Part of a small language model's weights.
Size: 13 layers, width 160, MLP 512 GELU, 3.61M parameters.
Architecture: LayerNorm before each block, no position embeddings, biases, ALiBi.
Training: 125M tokens, 7654 steps.
MLP neurons of a small language model. Each row is named by its layer, matrix (up: input weights) and neuron, and shows model dimensions 0-159. Each number is 500 + 50 x the weight over its row's rms, rounded and kept within 0 to 999. Numbers have three digits each.
After each neuron's rows, "fires in" lists the words (lower case) most often at its 100 highest values on Wikipedia text that the model never trained on.

L2.up297:577459456491504459456562561532403564553542484419494560558505464446564481478505508405421526468439528460454494445560444547519435610533401494513484487498441420524450580491538479437438490503481516466412519596486526404500449591448505524414479511461524515488550510475562445547472489525562580475480492517533579470562518437534546430398470481504499487580490489518539563481488551542472498519586506615433491384479434517487509503550613442504436463409611560516477562474501511470477426518484557
fires in: "february", "september", "incumbent", "august", "november"

L2.up497:492487518510503488511564551547487442542473472517514487409427509482568505466422556497565527591500355477418479523490483569426514566493503588563483513603525480534514481457540513398537516415535591505526425380469484469481555584566482470466563461436563551546430504479560604524521506507500527588519528544448592493407568514437504451473413508476405455458472457585491528453498515441567544490467545473501497577495588484496462483420539532459531560416531416514525410533560457543468534523461508
fires in: "from", "of", "took", "at", "provide"

L8.up397:505473427562515513459567491490537556514531584498493522417473543535583479465447518488495503498366490422473570534526589415490458559487476525532533564497459522569538479538482573431417499502507521519514444491352629416499434587511417540499603459495497510510520501481517486541568582490509559418538463510409575434471459595471470458497382572513568464478514483498552610472479492395513532539415433470454557545507519424510519445526481539502563548476525485595522513538541478501446481464457472
fires in: "within", "to", "of", "in", "for", "without"

L2.up509:506554556468474552448568573511467427444516403511494562485537502466443459603443407381526434371499430531528477584538512404563515510535543534488466537412415506464488449493611477517525486504429419493553572472454449518625467526517548560513508387446547526480518490500442533539438460477526586492516515428551543520485532582532551565490464574562499457493499501449506523598503536490563457585496496520526498505483568529403520525519490563430488528534478542522557498470564473530420523387536529
fires in: "in"

L10.up391:453450436511405555452524414511445584452468510445565511584617439525596495513468542464587455512481531477521505467610483544551459511436500370497551551485492515509479515414471548543452401543506566532469447490480533465525559470549564496474454541589456562439424564475514485563483650469494518468552520449499437578467443444451568480481493529499478490483504462432537484452576474460468489509513549513464519485583563508583501499482494579508524482438480531522520426478494465467647402543577545
fires in: "by", "1", "as", "100", "also", "championship"

L3.up170:477476479531568571522628518504419497456468508590552447538436406496469497431593617510530588392501400438513584544528556396545470512428540491487531453518396496527438481459423564569499453485535481456494566551457444540578465533457542468509513544530568548528474453489530469487451493520426571455467442528484520440468472497525510510497477553497478458482515545582403518588500486644492517584464537495507495444511421461432464523468512558439501482440452482568496571574526578507482449508564529
fires in: "were", "california", "be", "born"

L8.up41:450487468458531500447475478518466476528421467493499527501575503534577431458458536430517477520452477524515577541560529557399449460538592475483487512560408526488407466551570439523520498487471617523484477552500426487531544528558439496426504506451540487531497458396469448504404421494510481483599519491412545493535535565551553587480553529442451509493503525487494532465540588425561489551504503429451473563522496534464564650495457558415522560461579488539496491541611494401588530583500394
fires in: "in", "through", "of", "using", "from", "on"

L3.up303:501552558437496459453481522569440486482520478435568501522560484432494467550559501436470503560517421486493521490489497548510477516431488536667534538538491437556472482501481468439432579567402514519547600474479508540505469485501476537441471504504556434501488500473473538496534533450593481431556459558480552486512445528520451421457502492433467446528535501538546577402472492464499548524690596511496500527519485578480410588479576498648486537583510481434443476430551451543414553484559462
fires in: "march", "june", "early", "december", "august", "february"

L10.up381:459481481448536534578571449492513545507466545507452445534599482449466490449499509528477555467502529441556561494531457428520530474577478596504512440549504531562459529424503510501550547535521470494486483496598505592557555540496501510452397576474558585527520467549552504557461459539413493495435604548567490433482494461520465533455500521544571586392479486498530561630442472354525524448540500543565528491473419386472509510494464587453459433476480352500515542450534513447502480521571423
fires in: "the"

L8.up450:551445505606416541507476542553429548449503492492472496542581533518629472495536552426509528480407463556516521562530537489498432520536485490483444466508548558509569399511543548544431425433641567447560505469456508507429464476568515419534460515528442494447549475446587465528539537542529611494507455523546509494511597469537481470512486558453497400497506460444565525516476484445440418460511484489499511580448520494508498449463419570528431474381576466481454532426393469493610523522536559
fires in: "1", "100", "against"

L2.up343:596420492516510447589527564591549455490531584500541511514469542525527515488505521530600583410554516428503468395459478469454450417506522469529579489504542496515478410439484507432471481497590495468473558469545487439496491420537468522460449530381589517502487501526493577511559477515403499533505448487478622467518482478561400495444492587505563486529533599476470411487495501526449547424569443514426419479528430416499481584549442538510472517491480494629589530526443555515446458448511491
fires in: "were", "are", "be", "area"

L10.up35:513432465486519472582381467366515414516497490603513476573494514475432470572475544488526510493507512450514570511547374500446556506437428477525405595501470541455531558544528554488554518474477602538527458497519519496545439534473448512499533563438515568502422432394460464504551511561515529430528568379466480532605482453502565469599564515511467456529475598502429559464539526491485454544516547419499533534545505521454453474543603509508422547542460471485572508483546411476426479534542459
fires in: "in", "united", "university", "of", "until"

L8.up346:412456456528540468509516565554523539495512431550540512403525470490521430414423506495533456430497446462487508579546532422464500530479503475422488500589398466553516500545653468356499501495407538525482456495513478487482434464539514543521475470487597469600468493542534509585556467616522486448502509412520525502464458565484471538511420432463426479439455548561532480462412573506604491606556486544438546531499510466503511511408464466425604503551502477481523533476515430455478450516531425
fires in: "in", "of"

L10.up59:477470619538564477462519544471508509474477497434460536532570463463519480490497425438498582480509421530441460465474512440579514476513473494608568493544425483532582546559522499368551498575521485434534369432530454393509571498541550600469473476530499446515491558428507465607545556569519532556594491535481540448440463558528445609506516563539528392469480534510526465417456574501516526516526401540463501505527532420464468406504500520507552551534455422560408505496494452527554470523509463
fires in: "for", "at", "as", "of", "with"

L3.up243:475438412525504398549520479529557518499479388465553573615496524439558462492500504442505461465500478434502506532440488482530559566424543603552476469478512518478386586451484518425623486529459429498519536518497456476408443441418466487560480508571547502467527533454487476524516426443505665434462468427474556530566553564487570404506525541493558423462540502545530490558578509530499403489528530499507542425530538543483484516484570539562552423469527449529447499469474476521473460594485580
fires in: "april", "october", "november", "february", "january", "next"